config.toml
norm_eps = 1e-06
positions = "rope"
attn_scale = 0.125
init_std_up = 0.0523
MLP neurons of a small language model. Each row is named by its layer, matrix (gate and up: input weights) and neuron, and shows model dimensions 0-191. Each number is 500 + 40 x the weight over its row's rms, rounded and kept within 0 to 999. Numbers have three digits each. A neuron's up and down rows have the sign that makes its largest values positive.
Before each neuron's rows, "fires after" lists the tokens most often just before its 100 highest values on Wikipedia text that the model never trained on.

fires after: "c", "m", "s", " C", "g", "ric"
L7.gate359:554501451544499554500588502496525497483542521388523431547487430506537499538507496505454485432540523509536432439449543445526530426442421490533531415496537474506525505445482487511492469589525520535519456491467455409509538518483548551438528537544501442460477507544417485475510548486439509478504584498504507556508500416437510526553539503540476488394470540447469469498536466553504462543517476543520501503479474480487524499496483467492468498482478463481482516488453467504531559545524470507459513489489544449513537516506538461564504548563507515528370526551466576491442472547458483523
L7.up359:492477477533527559583410486512528571507493496487477494548524414533502487492507471383509494482494453490462536566479462530481497558451562521448542464423487510551470478542557562488450477585452495514512508527511436526539438505492508543485474437525494495503537489572482495515399539501473571465492593534490538488506538438459524499446505544484471456489538490472514496547551483553496526508504547512505430452482519489585474461477483465496477511549455572459503489502454454532455489601556385534604491522512506494541508483522518477478519466508458514512475535536476584565466461524484471461

fires after: " ", " a", "s"
L10.gate105:585510426494552504541513442543540537498552484511447501520473473562445497445454499522547512533477478503508476508517500457482514477539502540542552571467461486419518521481460563548499536567523429513414550438481488465522528540494446555479541463485430455444524508544609482503496508538527466503527455481470503454540471444479560554486450584533494438495443475475545476545483459552542447509510514485483461490459524529470495541484464483408491467527497555508446515533544529605447450480541495511417456546484474532486577534457501539507492481474521545536555505560589555504534547526527519542
L10.up105:534476458516563448502445475503510520560435527470479551461489481494499518511521465499478462494464549506498487491520466478513506426467554456518479482513519540402532476537470576576430530538498566507526486450564528483518437534451536515611479486491531523441552521569521538516483515491447531488525513493563472555463504414471493428440516460550503469451406484511524524506505520518481533503523432568550546468505488433488423496435407429511441488487418554501578486531529501520475406502495494507539485551451484546531457500465519435479483544521446567499561477519510480447505489471563497541

fires after: " g", " co", " se", " S", " b", "er"
L4.gate129:518397462410552471486475451494547544503533507466500510482487413478491469483553517643511487440444507448408501444481528543468463434503508466519506456472491552522473546492439435542508528556490505453537521433511548514461449511411507473492511551540510503508476525474478450533475453538480556540440479531541415467546464495459471473496471510456517514522542455492483461499474534521541470480440505580534475404552459492534464395468549471493465558564506467474502481475436488517467510518575508507493547468468519517438491560497465520520484479551457567508516472474515528485490490409516463518
L4.up129:565503532551551499517557481490498469482519390533549544515477463524500525537537541481534557443473418525520530474582543488480526549438427468505482438486472521472507527503519537510448522460571489503481544472517569536542528409505467593443509571556489564449526496516517521504406503415456499483478446490548466513441512519486511551479449551557516511535521482481555520480413444493413526484466535492576480515486496494496468522469439503499526464487518510508479480535519519489447453518429554498495488533458485460544542556429546488570496499545598513466577464554474554511452465509467514503

fires after: " Mi", " mi", " me", " Se", " Ru", " out"
L4.gate88:479541544452504527455479484480496481466510447463494507454433474532537516483499455586546468539535507519540548495542479504499552472495580533545438475478440462437485509578529516557495530432466465541431423518583528504565449507515483481532472513531527592469501546495475499429478488455510507536530488451535523617499505560403510502479466543486475451460538453500495446525427559425494399493573431504485472489443520552501473503507503460530502578466562472485465499411470520543508441473498503536525496517506519493466494443490486557586525502466462529504520438467432506462465466509509490548
L4.up88:518525466527510511609535497459470495490449569551481506554529518509571475460511470458454517508544495483496489486454439554497550483477460451449477477536446450476482509563478454511530547454443471479516505472468491553513526473464482484532500455449502516469508494516584494506457545460532473424469514511472454524523544513471397517548473529495468479483542532464505512474509515537519579481531489483533558496517516522463484480531518427541521503496486463536492451544563566560400478464461531423568439532542446429457516442535479442578502540426532424511541486495608546491515565494424589481

fires after: " the", " The", " each", "The"
L10.gate508:470468491503424510570458443548441476426489555494535495477409538471494535531607513513512489503480405510523537512458537543507516534473499453529496463419514466528506519463443518523463456543535448384523448465492478503468499433491475523445448490607471512499433487498435573442459563502515450442492560503507470525482515533532475483480491499460434525496519443558447480470570526560444530546493516547566517509447521588431435517522540497515440535524484531542474520475491527485510501517487467521525529508451461471538477586468538441553492520550501508508562459546540475517537506488457545504
L10.up508:434508485538489516507529493509557476514538498457477492441482439493545468528561566514468556442505509473530519506537568556487542604458474471529452517577545485539470511475470501422518502440509487553458519571421514524433477530481527536468504504546535492519532581529422492520544552427561506510472588504493456500503509505509523479564560489492458431541540536471489531474528453470584389514476462512561563490563483494564520463454466567513464514434545517539466496551480482498446487461435476505458551488540527515488480498497502584498507489431545463544487460538451490571480564502446471489

fires after: "fe", "e", " be", "n", "I", "re"
L3.gate347:576529499491505496507507418491542526508457456473535501536567496553514515489531434494547432531496548518557511509545525503487490523477481435467503558543513535472499475545435547441494448527495477578474501442492495509542521526487469512564455517483389484535504550394478494480468537524425511447535566454472523590538476563537497497563505516543489608477448463482499507457520427538459521507490587500521487519547451485498503520550515478431481510387544502465453456501462537575458502500493490478489422493461475493480573546435501567454534464552542484495449504445494501487515508522461434442
L3.up347:492426474519447512494504525452501500492514550504472506517426481470547476493506444472447492486486381533440492518484479520516502496521549485483549543515540515492513519501527492523534479436511537534510467481477538554496493560490506457561485502478474459493509560492453530510508532477591467441537432459507590600460491486520530400484427540463525469539539468516527517440478572613506569504468565527471522520471425379457499530509467518527539483526524539555486535473482560452447600532418443449569517503513486497525476498493505565436480459533507476528518499478477532511534476484406464457

fires after: " ", " f", " co", " or", " ch", " gr"
L3.gate363:491448469527490438467488521578535530435489547531601484394433430489464529530532459519467497539451490459469484514555530532477443482506484515469478463440444439424474555455487486509500518505488469497560500518506487447489490398485476489445529495547516502503440512497534464505479441553565539493495491510523464458439539504454469532456524505485560445425516498527556518436506460490498496437496465527521468479519498508456532609542516454497459507480523551588506440501445447577504502514531453432505525483570588468491499478439464497541437551497508508474518559461555424480466477522522585520
L3.up363:545416479450538470466463492445511508498457479419495456460574478531476464551462564486529505506500522526470422507565482564487465478543524468470441528466531490447510446541465466473517504538497542540507508444523494458507515510405437505510446417544550565398508522521513457437431521488506491455421517493553514527500459517530558541509537437549503564469505470484518518492489434513510498515496470541524495526556452523447526525434507561487501519480417517558530520510508527521530468391462494499612470514599486548448504522546514424577488509498450488489507452539534468515464561471524522511

fires after: " on", " to", "On", " ", " T", " On"
L9.gate34:537434527555392494485473453443527578503507471567555449475502480517541468496563473426438519438467542529517483520467518507495458517506570508561554543510465524492555521477478478440520495486432518448526463465457517540493568508486456579487543543499464528519480503445500531529525406447496540543460532458510519521527423530474473570487620466605498505513474517462572495449519473571573441515462464519570524572459458505478454518509469512500495501421494499471534511474479543428487483493445533430524586528479503466447550529472547528481494473547514547510512477480489514535509472454503513520
L9.up34:474480404510482376546484498515523532508533500525616518439579519494539551516447484508499543534404496519516466578489533447560520470433533521473514612504529486584519486565569562525561522515512461497549478463522488544456493539543517486493495541539525468504457611423507480516502479501530513493508437488547521539462529458429551524496577484431535515520533510494489465541542546500546495440440456518511496461492489523463486496548536458476479526520511493566477439519445584490479522472521502477478502462489488440471515505490481526588516515551477551443581470529463494498480541507472471467

fires after: " pro", " c", " g", "er", " h"
L3.gate281:456524455465466470558541437487531486418500473477497419519548518463469494494461516526489511444515451530512543500466608538444472519534444505514492492449446612550513509471508450550463498529495519512451510439440519503533479498512547502440453511516516437468540495509512458514593505480496632443503521487489507539547457507445487483517487524491527434548510483580554515517499464433573525515505559507528498475501532477452572505510539512469490513534445475489522439463481473578508497444518538468455524514548520602477573459433510536537555490518578437557524520479485550497518555413465468511
L3.up281:447516457506490467557540472486486520436538505511446477529503568523512520533513517514483502480513475487512566515478565520538466476508414565537426456461433542536512515440499488556428476509490548503480515455415582524503538524519521499456557470467502494515561497474558452489586535543459531455488473410558443506496468570419553516475489513474475506554580485519502548579512522520539444503451485488461531494509460487479527502485585506438507511541422502432471414504530527595532522507441507522399467500462445571519516500456541521556468480452570484479518526574485527513443474472507492500

fires after: " ", "fe", " N", "N", "n", "e"
L4.gate355:477456452523623419488493589544548478473533517436458451519497546497456497496462465419570483461500476561449507556551473573552527511500459437510506545506534509463550482511476485493433497546533537468462513480516538505502550496434456512471458469523487485540458421530482445469434490510550484455506538448494516485439502461485549477544566496519442602543545545542508549560489526558485503470503552432546524547466460530457497449559564468520501475500517514490518530520549510468468559442498439500514414481513607553544487539522517465438510488513512471533536457557566490540525487512501521492
L4.up355:533528556469533474486525439479539474521477539477463548451472474388499500532507472473439493581515521496542472519523533492535430575462501434552484438504514533499535552583428486504503470454544494547474514492549440508493447494489465464512535500580580502585538438462565497491504544462588475512518518441555540542486538518475536449514439561517409514395547463554458571558509442549498434476497464533499489576501497490507521527491515468461514546470512512537554477445507498476500565497493552504460475446521496509500504504562480520424451531443444487502458535468469491447468565515483450494

fires after: " ", " to", " in", " of"
L4.gate437:478513534531511459437541458449508572434477460519537532436458501515507503462538525476535491526457551498504510521448449511534533515517445513488468512516499449479573451586477534472437539417501580404540512410565449506444465496500543471517486505487534532474490509623465477484520535491514477552487499456499513466544472600506515548440558542476548534521499467461534507540456578474518467436423509516481512526539475510481455519559544535514451404461458523524452479506478463555559421515508475451482507472537484522572461421423514482463554514490498505470541530477507504456413517519513496527
L4.up437:542469531525533397504532531490480508490446486490541551506526547477422503528519437452483449523509443530498409613544455470528490573514515543513520515517568459487491576463530549473474561483421505592511531495476476513511548521449507539538510584495489464494500438468478525500486501460547532476507436445620508548485525472551508499559560482503524458464524505498481490483506533490485466447510570536502484483491419516475479522541519502521473575468548444571470491466552527435500485526481446430514497488567531472486501588438489578507536545464567529499477511453440539522510465442455512553

fires after: " st", "re", " re", " w", "le", " Re"
L4.gate89:522561484546485500435514524489538493509464478556523553493445528510475526516503491424556501524485559514495519502516438508575565512518497456483558514477493510542518517481424590547467516474530501527535500502421470498479519443500464400531547595446445482581528567443428582480479544446467524496488510392432523493553494582477626483517479535513500537465548533445558438492456509559472437550489486504534524467478480459531452562590478471482548480453500494516482484563439479548469526505523474468465470509471496484451553551506538502502509538507463480486526518538485468454493532542531449476
L4.up89:543499530552543495443479532479550513527506487560458496497433512476508507514475562498490460480499483541443552484493432485456539532531486479436521571429592457504566444526521497477423592528442494538534455593565490498495536510488446551529472509532464523504511473459544532521479527596530492460587500459443529462522492458588504497564497450541488470497599551477529496531439507555456500511510510553482539497477467500532533512567482493473545562525464453477572497478504522542467489495538440435476500447439536474459477502453515493422430480444520416564507481533555537518518515570481509484

fires after: "di", " Di", " ", " di", " mo", "fe"
L6.gate410:497488474520517573428478534531571531519544496528485552500457532524464472515514520575481511500504470561489478524497552444482474478522459464519488500494501454447544579568452535533516497435547520493507530435489532518399555477552490464493496480510505523500492565576483482501566482472538519478501495532480445500557471548483452489494508477516474407553522442576425531532480472478516468507475501464491503524458460535506530475629531552562497500535499582569490539508542506479558595394473468506441522463497565521434476495511433439521543510435465431533515461486504434511477426484556454524
L6.up410:516511570515502486500487460497409558498487467477490496482474595501518593505522469487522515546489481539487440546504510584447486516497480453470483562478513528496565510487459536517491499426447506517454573439488570517491501606476513539585496518513575513489506448563482456572467549477569541509512452430430523536526438542473479546474484502502492431500515500566475530591426488451458433450531523527507531511504554542478558467513499540452514481592517558589596523510463529559485554502534533482526467526505522528539501545523543469459497543517491520522517461568483493527525502456463557476

fires after: " ", " Ch", "-", " Re"
L9.gate350:511493474405534602464460533556509533499555529480512489531480525502421493457542539465450542539476497536511536425537507514421455507511458472587487530516524483434451497480513441499471514548491501525474462492492528547480433511537444497525526480526463499473524513492508515528513458533484493487536463553555472525495467502557448497472507498468487432468511500472485434478472475522504517530500498451442545528423570579412466480594473427496516569493384512520482552473463485548455482510602549495560489465539473553493552467458479507508469564460488548518504534454414548461518484555547577567
L9.up350:496521510499582529459546575528481530455522547529492441465562561502476456498474476464552532516589479505589538562492510521487450408444529514471481546547492477462522507472585501508499482505540528504455538497488494561522463405483474512499503463587481468504541548584549522539461557483565453547542450496444558549445551499567522482550544520484561480467452498508451556441481527482507520528418450521510474475507551496421498429556593523526467523510468488528516575527477497488502480479447556502579532513503543558503456472484457484499500542487505502545443491510473586546515537554475516495

fires after: "\n", "'", "W", "K", "U", "n"
L6.gate208:533543607470540619486463465457438533506473473410541506506531430567494508481473490486518544516509504518526507489527339514545533549493491505489465586496504480473442427482514560533494475518517502510459498487486578478501584499486437504485538502536475515510516528431528531484420496521511459499541541483500508525508462544501489513604478454436505461536472522446544481509518541523588469551513524506539474439522499486522492487466466465498555476387521537440443513513503527496454590475522572518546493498480493471414445544522508498515485509536553452499440527521428504533485503519530461527
L6.up208:497510512444522551530500536509511529439531514468518473548484549574530447499536467421533483536469470426514431518539463564481499530459526500459459535534510476473479488548494605531530472475486489537560545473509546503520576489465516484476467535559443526494490469518525556469522455438537510496410459515445525542547509409529430470536523435525523521476497507415412443432464436476496490475498506482575478546475479515554489508481487418471572512552529514517550592541512496451489541495513482546455456458506440418551435490531504472489517482524420487530462449491471448499493575515519466573

fires after: " ", "-", "ho", "s"
L9.gate390:473459528531575413513541487530498541487520478526488548432466500538475522494468463447501528509521502585496525533520497554485535493496532433450509509465421538575495529567464414530466530493539474460469526440527477557457552485457543504504441449501479543513539495415549596529552466532519495498529553464527536521516519539455505501501349514510499429561488552550467517480506469472516553462524530521482520557487515503426501542443480518531587538439421533597472520496516464480464484480516566441482464499521503464477496540455502483477447523496564441579548561493504499466488534494520554520
L9.up390:429454499576508481445558539573473475473488482527473520432506473485472571555563487497464598526497409567470527486434500490529509549517435465508524486493507446443518548502547511435380496437510544508519487536502501520495527544492437491489437479538506538498563496487502522539521480521544418589557534449527502507447501453560514495529465451608450533531502480528516462507503449507481515457536593504482473438465413499476527516477568485504516549542465477460509416533510517532442513519519522491490506531460545465501479419473462525483478589521556444470528499448468473505464498511508558518

fires after: " A", "A", " B", "R", " H", " U"
L4.gate136:525519431573473510437522530512467454483477581562457545534479505463469512442502502490499482500515547524547484495468417491452484485493522509478518451535515528483456447491472495498607525492471471465506502546503491445519511529502463519507532512516497453484450514583468415472479574609459552526479548467442484495515450361482485445480581527509484526486449481516520472491484604569468417492496514541682483501507485531528464495564499525462492490474446550462489467536533539471448508553537493495497466586508438522530499476528522492487502485482480482527504472522549458482460518469506471556
L4.up136:479496511551466427502484470528463521468504509494500545489505520530430554511506475454459493496583540540493446520458615578463440458508488489458461483449524508406574438542510516534446470402584499512487495519490493549511488514558442460490466521539456464511448515537492510507554452534489494494591525525576560499523458511533480503597502558446486559466456430517568528559483544461455542461487480514515452513443504442556506447532560508545485439491493530493565525545557489542483504486546590431538526495512462450580449511489480495514473545506538532549494474493469474469546533517483503544

fires after: "s", "fe", "sh"
L7.gate419:515470454421469522555503459564578469504574535492436527492497397477498479460532490427546459453570483535514546474451484510523479484415451539498580481426524518487553462479455484555480527541519524484449547513514577518566530509474546466520469542548457544459426563463532476494514500581459509536505458462492503460475548468510428548519478451476580467554493450518481450463468468450510537479515476622550480506474437505483546541469500510484441478543473465506524555540511437559534510497480459452428401516455463503500537482502479501506524516537515510484502542558513445509485481528527444524
L7.up419:440546478520530457554515507499516493498533468515528544479482465467527477522469503499470453458517539455527524422488519437547495558451384468457512460521558460535553545431556448552529515533517528535462546420501468467512512500521491481505583447555521495444450498577516498563501534513534494442499567450562513450484547467444456454499526458476564512517496503547502484532485422550469515491530476523562557491520504447464511514477487469467467517547546530512543421487487418512523500451527515548539560484410534509523465512486514521421499528550466517407561512463477460545594410492439511539

fires after: " the", " The", ","
L6.gate170:475525516463530494491525500505556466468492569482552442503464478563460564466465523500477505500508462537436497516451497540462456543509427493481522467551553451494548440452501527516466502498495460488528506507505539546463481514439490529571567530535464493511531521473525546508495505479532465472529581532494593479483489519521472512478445591567536423541510466505468474485422484493452568503502476508613427495470486446517554607477546500549448528509499511553487550526525515483531423515496555471517540494429485479527536539491403458453504604486548562501452453606485552447518441509471489484
L6.up170:505437510478461483531519455532498466455581491497487451470496517513479540449563549518495468557549483538492492515613467520454483553509493588460445472490532545540483453468504519503540450514556491505579604493493548439437437505426470469548479497467526526516490541411546542516485546450467496499509572529464529503489568540494547544502440499533475495570527463490461540528474487453505471505518522536629509474490433465480545534479514499571498468511575460513496553494541521482517485441443487398495574481439551492530537547491400415527509500495471512501454512530470540505520499489478529535

fires after: " G", " Sp", " S", "en", "N", "K"
L3.gate426:585533436567530485584480548543551536467545449472462467478514500539517520533431455520539522486445496477460488491452485505511407496481479496516442474481491527532512465528479493496446499423440476481491538485512490518515552516502464487510541546511553526521527451471486501541539388555541448468531473569495509629453490516459480499620537506463533458425531468495391427480462476510463492416485488455530434516523464512525490548472524502501520469511579530632496532570472429500498489502491448493533507476535535514524487427512535451506539481504517457513464545480547494495514539473486484544
L3.up426:547606515475504499478486483517519468518466471507518567569499493509547539507477440492411544580520445519537528497525486492487530425450496536475485463508534472433413483462430494529507516579460492449471457544537512454462470497588508500588534468493469548440460462490466507540415535439544468447502479525478478496483475450492408539541514473525505525538525523450485527480551560573509527559525531507585441497518486503513536465506505520538538507501525435498480500471533486460509425474554524475464572527562461514443482535472521473491435495536463439423438514493483596512498542589529544510

fires after: " A", " B", " Te", " Ba", "ka", " O"
L3.gate328:489453564486570536512461469552488468538530493533501497533443526435523495516492430557452478597478563469521506456522529537443488435519502507466527465553488506445508470468426412490586503463484476505519479521452532500499444464466521488552509488439481545528449558544492481495575426543476484491535479473530524503513506445516503522521480493577545529461427496574505487467554514617533486427470572472532543521500432501516463531486509431463450526538567480487502514502452462509511467470527520504517511455480511520460493517477488654519503536516492447510487419410530494462481508552589504502
L3.up328:463474516479543576527546485528554473555586514517496505495420488498521455545519495505520477596552510504503564483585565510446458502483527507401529394522452526451517479521467488470518502476508446474543473461509477521501490543558492475452499479507535491541441517527530530441548433541463503472560496464536517531518458448490421579515449508541541510449479470560509433541561483535550521477533518494496457494510444460442508554492476478467410515561504510427488545556506486529531506539609608485508583442497576488470574504526492543516475469520490461514467442472467477499535524480516487499

fires after: " ", " a", " be", " the", " Le", " w"
L7.gate190:559509499520500515525490579502517480484501472556489547502513536532461548504389470465472564463507475567509526527557446632484467492469457534441492564464487509414413556491487530578467478467552461527514477500430473587580517463526536523520541497480506483482475513590550468525484467470511530459586484506492473489522460489501523499476482528508520498429534479441485598451443514474486518529516516554517505501419557528499488514460577486523464495554465391548493513525469484520614532539503529503483506562436505489481446533563514433474526568510510488497511533494488531443506481486466502522
L7.up190:478532427521523516473465485437497471493481479441556500482516517499511498455544462493542538505507495479498504479525492506514519456410542485538528520441472560509484478531518569503482476494460498470478492492503512528501454511435468543512497556532524493496578606462451519443552480504431418482518508525558478541512471522492512554511534530494513475448431463438502512518444418524575523484506492519543558562472492480479468493580435441487531535487483501468521564572496536525494526523558471531523430567440577508493420472488562533481503448499562511535564566656436447448545488520540570518

fires after: " ", " was", " at", " been"
L9.gate128:524493562441498455516497518485512515527472480498482543403491516550439419547524510502523542550547504478490545511532469486510549421531443456498486513437425522529464548485470548471545532521529441477474495504504465476546504515463496544449569485519528359500539592555508437473510492479544438427514488514586558474456496519487494516450446557581529436524489557532543514525470519572523504538483464538499541564465456544460502459546505402527452490564475546524413471515515502503531511525505458506501482545540462517547437504492481497505520465458482473500466551513496551516447587447462472566
L9.up128:509402503494534439571515515501538538545499524494483499438534501497512489546550583510562535452498528514527519537443474550470500482433573537442488494503494573510497473521532478520451490523497534513508534513494525535501517478444517514503528547520490553493478506582479444473531530467545501562528504512514527425505486425492523505597453523518487434505451459619499534534505509570522488484477473509492529522484526491429412459498392461559552488460509510476484429449472493468508507561501493518449548508451598457575462447468440480462500597493455418533504551454477433514521465424501476500

fires after: "n", "min", " N", "\n", "man", "ver"
L6.gate456:544492447432485525441520450523536480462482501527472504475443454575576533494554489492497469571514437505509429533472460533449498504455496557508535545451507494494514470522536566558495538562497498443558581438436505518539567469605521530458491431555471461527534482531468533508525455475574509417554554508508497469507505498456503517607530466520530554460478458452553516464434560596485506420504560500526530490506535521484509530512527480529509506449463560533541491546543528507419531534555534490505536516535441526465430478464454550448493507511566538467519497477475465564550515517529478513
L6.up456:479546420524605546512542468503480477586501532470539503473518542474503482484505562540496496516486505472524525506485523520494517467503523536467491546488503542492537575542431430528507442505451534475482487502512449517511517524509423521412492505500482527541453487507500499494546448500572505488469556473482559469527523461545479528507585543578536481513452536529452453457533473503495523432482510515565465474494481508421425468521459502486549501477483523461483560462410467488506450545504520586591421542496484606548470521420508521504558499533450475538602522465469407439534549519570530505

fires after: "\n", " |", "-"
L9.gate487:465526500516512490517438596502458559533474519470450585489563514476516524525468516491405541479527547571484523491524451515486539517442519469470524464561491511471457545538540484606450460480523495537437437485521601444547496366500443558536473507536503545461512492500465475526491444446538489436518606450548530575559557505602534561553459466432494521474457510478518442518437503479499519493458503485494466467443528438492482470511565512524578486490482480493502526545586521534456450508516506502526488463524506570465509489528499490499526496529542516537535521473463496470537506498524503451
L9.up487:466508494509575524525531503455462489521505607473443510520524492477523508570530521526491565578481427432536496441495501526525497520510490567541490552516434475476535535526525477483502463424518472556552465476509564539502441365506501547399538533539463433449438518490472473494524467448482579487464490478460519573429560441571461505483476505536468484530462470472524490480463558545492489447440478483549407453526494485515538504568512410517512470492512498458458537495469551491528458482566522479560535572471493526487522466487511505555492540469510521454536516477410513476489448512472554524

fires after: "ra", ".", "ta", "a", "la", " A"
L4.gate196:422537538450511448561464532493464509415510568484495525486509514515566520462485466379566465467548513513428485515552516546529530465470529444529564532499474462477529487530481567535497515540506526497563474514521448499523583496521489511465520504509534442424511535474534509540513472501477519475446532510504515485501528436548520577460477467506489500545539432514486433501485536574528380525584515521529483447510417493535567548530458539447458486564408537492488478548552503526437512516498550498468508442492431514479421504450502508448481487475454411545448465525527481477528506510559543508
L4.up196:538485576506506504536481443523528520449460561484436437464446526519461515570489442469567531538518539475493515485491507572449555470559472459471524415536565452473508476540468532532519478534499477512497435438486475527492455481514459527518515589502609473530530556464495490480518466472486457489410481454530439502492516498480588489522579531560543486509509494469511492526575486498537453423541473484573497507492410476536515452494432529528534504507543409443426479477506480482528495517487514438441497518494469536520485499413453512512494613514514518510499477488472531371519475489486503537

fires after: "S", "P", " S", "M", " Mo"
L3.gate32:502523478518590487511486487460519515590586513561525489461502579510575516416520462497526645519550500564419518558531465504510447496451504512400476474521502474503489539500512470494563418421450500368461474469543526506547478407562501524532543499476483449517496527546539490504580447500499469508479515558466469500489508492480542557539513438535487498561478478514492433524444538451482533482501523445512516495493549519484495503484531598505575499496453481450460497522556492470547451479534526526553520486535479532519511486527483484467569525508519485514486576507475462530509534491428513514
L3.up32:474535482535550504557533501458520463566534513519514520512502476517521451477533509545528506485407513505486513468556441468525482493442457560483509517491428489460457533487480474537404492486552451429473479478477530552536483474502562522523533525536586472460453494573479501415474523455469502456494585524507491419456535497549512469537532517535564458565486464459467467532537449544508542439474596492428420507482498493492518467479398559557514505489503377422508533513518476477448520427549489485483556451526581474501540474570502482553487488464503551475535520497510483489476491448456499569

fires after: " T", " P", "T", " N", "\n"
L3.gate99:449446542443563477460463524507495509486487457497508504505553460496500481422576555490525543572439502463497488414520492572525491473543536568471465512461472486441493488483511506577513509539480535568480461533504537511478502441449480503585497469465523517515470576426487528562516458474553494444547567519551550556535413521522464510513523452475414474477541514439532511485448517395556447546477590454508537549542501443503435533466519513518566487453503506511526455437518477417433475497520483494491505465507529564515557478543474494515539437436520455508498478474486508511428484529473560460
L3.up99:436474516544526550490462521402522497515436495427485500481543507456556492559417488477461513483512486466560485513471492456497525486546482475477524493518521528486532553496546503516530461433503541477498471469520555513441494503442562475547516529501494457543532412514572538547493501533472463480499486487537452500454434501451480476604542450464593539511531513493515537540459616571537559454465456624493466510532490482515603476516445528509565523463538502542482563498518450425515486527484517574559525442507487511488472483468523483504524551546492494518455531487489538524568426548539477436

fires after: "s", " pro", "as", "p", " Po", " po"
L6.gate116:544515415468602502523516456478500510479498498481486411513518466459570496498544462471574602504463535492479538564437489527477546536541477482419492486524423457492525558524478526514542525504553460461499475543487495548458505507530500537467483437475549574492543561443551424472487521497535451500516465491484532444505539524533495485511519495476535431513508550525541444506476494538612488478503534377522548516531484496510485454514470579466471491466522492445536466582467467563416480558489516504440520470494508518458513499502585427479527524489489477448477507529556426488452522543546435544
L6.up116:562470493576492484528500459566569464450485501560458501573531507479484491530560527465487512486471432483479496467524441466483481462448401523519512507456514489544478467535491470521550565489478501530481509493545479429471436489552513545485448468409507444476440505574476511463506547482486458471567453453526537495492447513476472522518513488536483502492469419510465436464483459490481505484528535501568523508484502510475533470529487476507350526488497463505571416490514497497452415494476471580460533573489468486402510484537474523570518534576429515509534473546528507519506520530605420536

fires after: " F", "con", " Mi", "qua", " imp", " mi"
L3.gate310:507459597460515518509510494478477475511532471479524499487440460526611540431504466527492503541511524432544549397465485481510511503503504423489497433474461435524564555541518528482542483530452514515543417492522418531564434517500507518473532422520529472487450551463533495531544510537524413517519462496486539550468465524522526475515482560504491511527497461476536509460436487552480574438531484465572463524485455520487535494419446515424427514532577486504442432464431507535517498472464466421506531530525510495516493488496489550566472494435471502488459419537478462430489421487521517563
L3.up310:579452571491476495467442522444481480521452528561500509528503440470497480473438405472425510507459473470485427441483504531454510446508582487494534535523481417525397533569472537465572476495472531545554499491483566499441543536466538432475468472553511451576515495497490503456509514531534558470499471491508457526585515478511508461558469469500462516532499420476547502503422518481496479523497457433567492524494461479502516498541538560495566499579494502554442463468465594493444493519477486474581442450533439478512477523543462475502514425504519519516486546525483548525518504552503522407

fires after: "duc", "op", "at", "ju", "ct", "mo"
L4.gate3:496558523593478381507450562398537469540518498500517557569485450554557435527500513442492474524511535455479551519454528494484508518495500469552468411508483488478433468511538460495540520566437564526530501503467478479480495524500561447459517443476558509585479497572517523495550480582539553465533593507523519506511500486505504487449418473472429495428579486472550558515560457503479491499536489469464489422533534491471473473528536483534503480493466566528482509503536466471520474456520502479549481448522556510479445459498505548531523513455512463492452509421474508470436486418464466580
L4.up3:544528476457498434508571492422502501531449446535475518552561506488540407457493553473490482507510489522443487500519428486489518559501464471487548491563484501498520431499474587576428481482442527522528514528511510454455529498543512535482458491520502474491405468473460431502515524504491541538506468470481446501424465512461455453564542493471582501563567410506528520560523538498536510545531459486466507551497479478442535519486510500455559568490475549513478483547528517499535537480465555524480546504448460523412441595500470460428449475509490551486463420497485527505466507581557458410

fires after: "s", " S", "S", " c", "c"
L7.gate78:538531539523517457436465541490592507551522459471629498479428497491500489448562570521472472436532499538510509445464476440461483407494497462468491429537538360489510486486471542507550507556508539428502465512487509396488533454496534523521480544487505511440502473507448515505511530445482480487473444538444471498539481489441462456500474472470525437492554554486513512535469496433523517482480508496537448492542523475395474439450528524467521514508501526498479456529502489547449523467499543392487515497490490440489489466533475537536470471488520464512452518474456511496506592475502363476
L7.up78:526512519562534530550485484530483487522534511467491474538477554445469551508557568489475455527474530535557515446461520521499544548454442535441491457502514452446494507468503560539411488495486485573587523426526494511480487560480533529504533570533496500489488495503485434443512591533523574473440503496514475546535550473526467513410497490522457500474532553479438417454518474544527420441511502508562439500524463509457485506460474501503418466474435520447506537498501484531524468460540470477539586508482580432479519526459471551446516485476515589548577516507568488487475585446453439509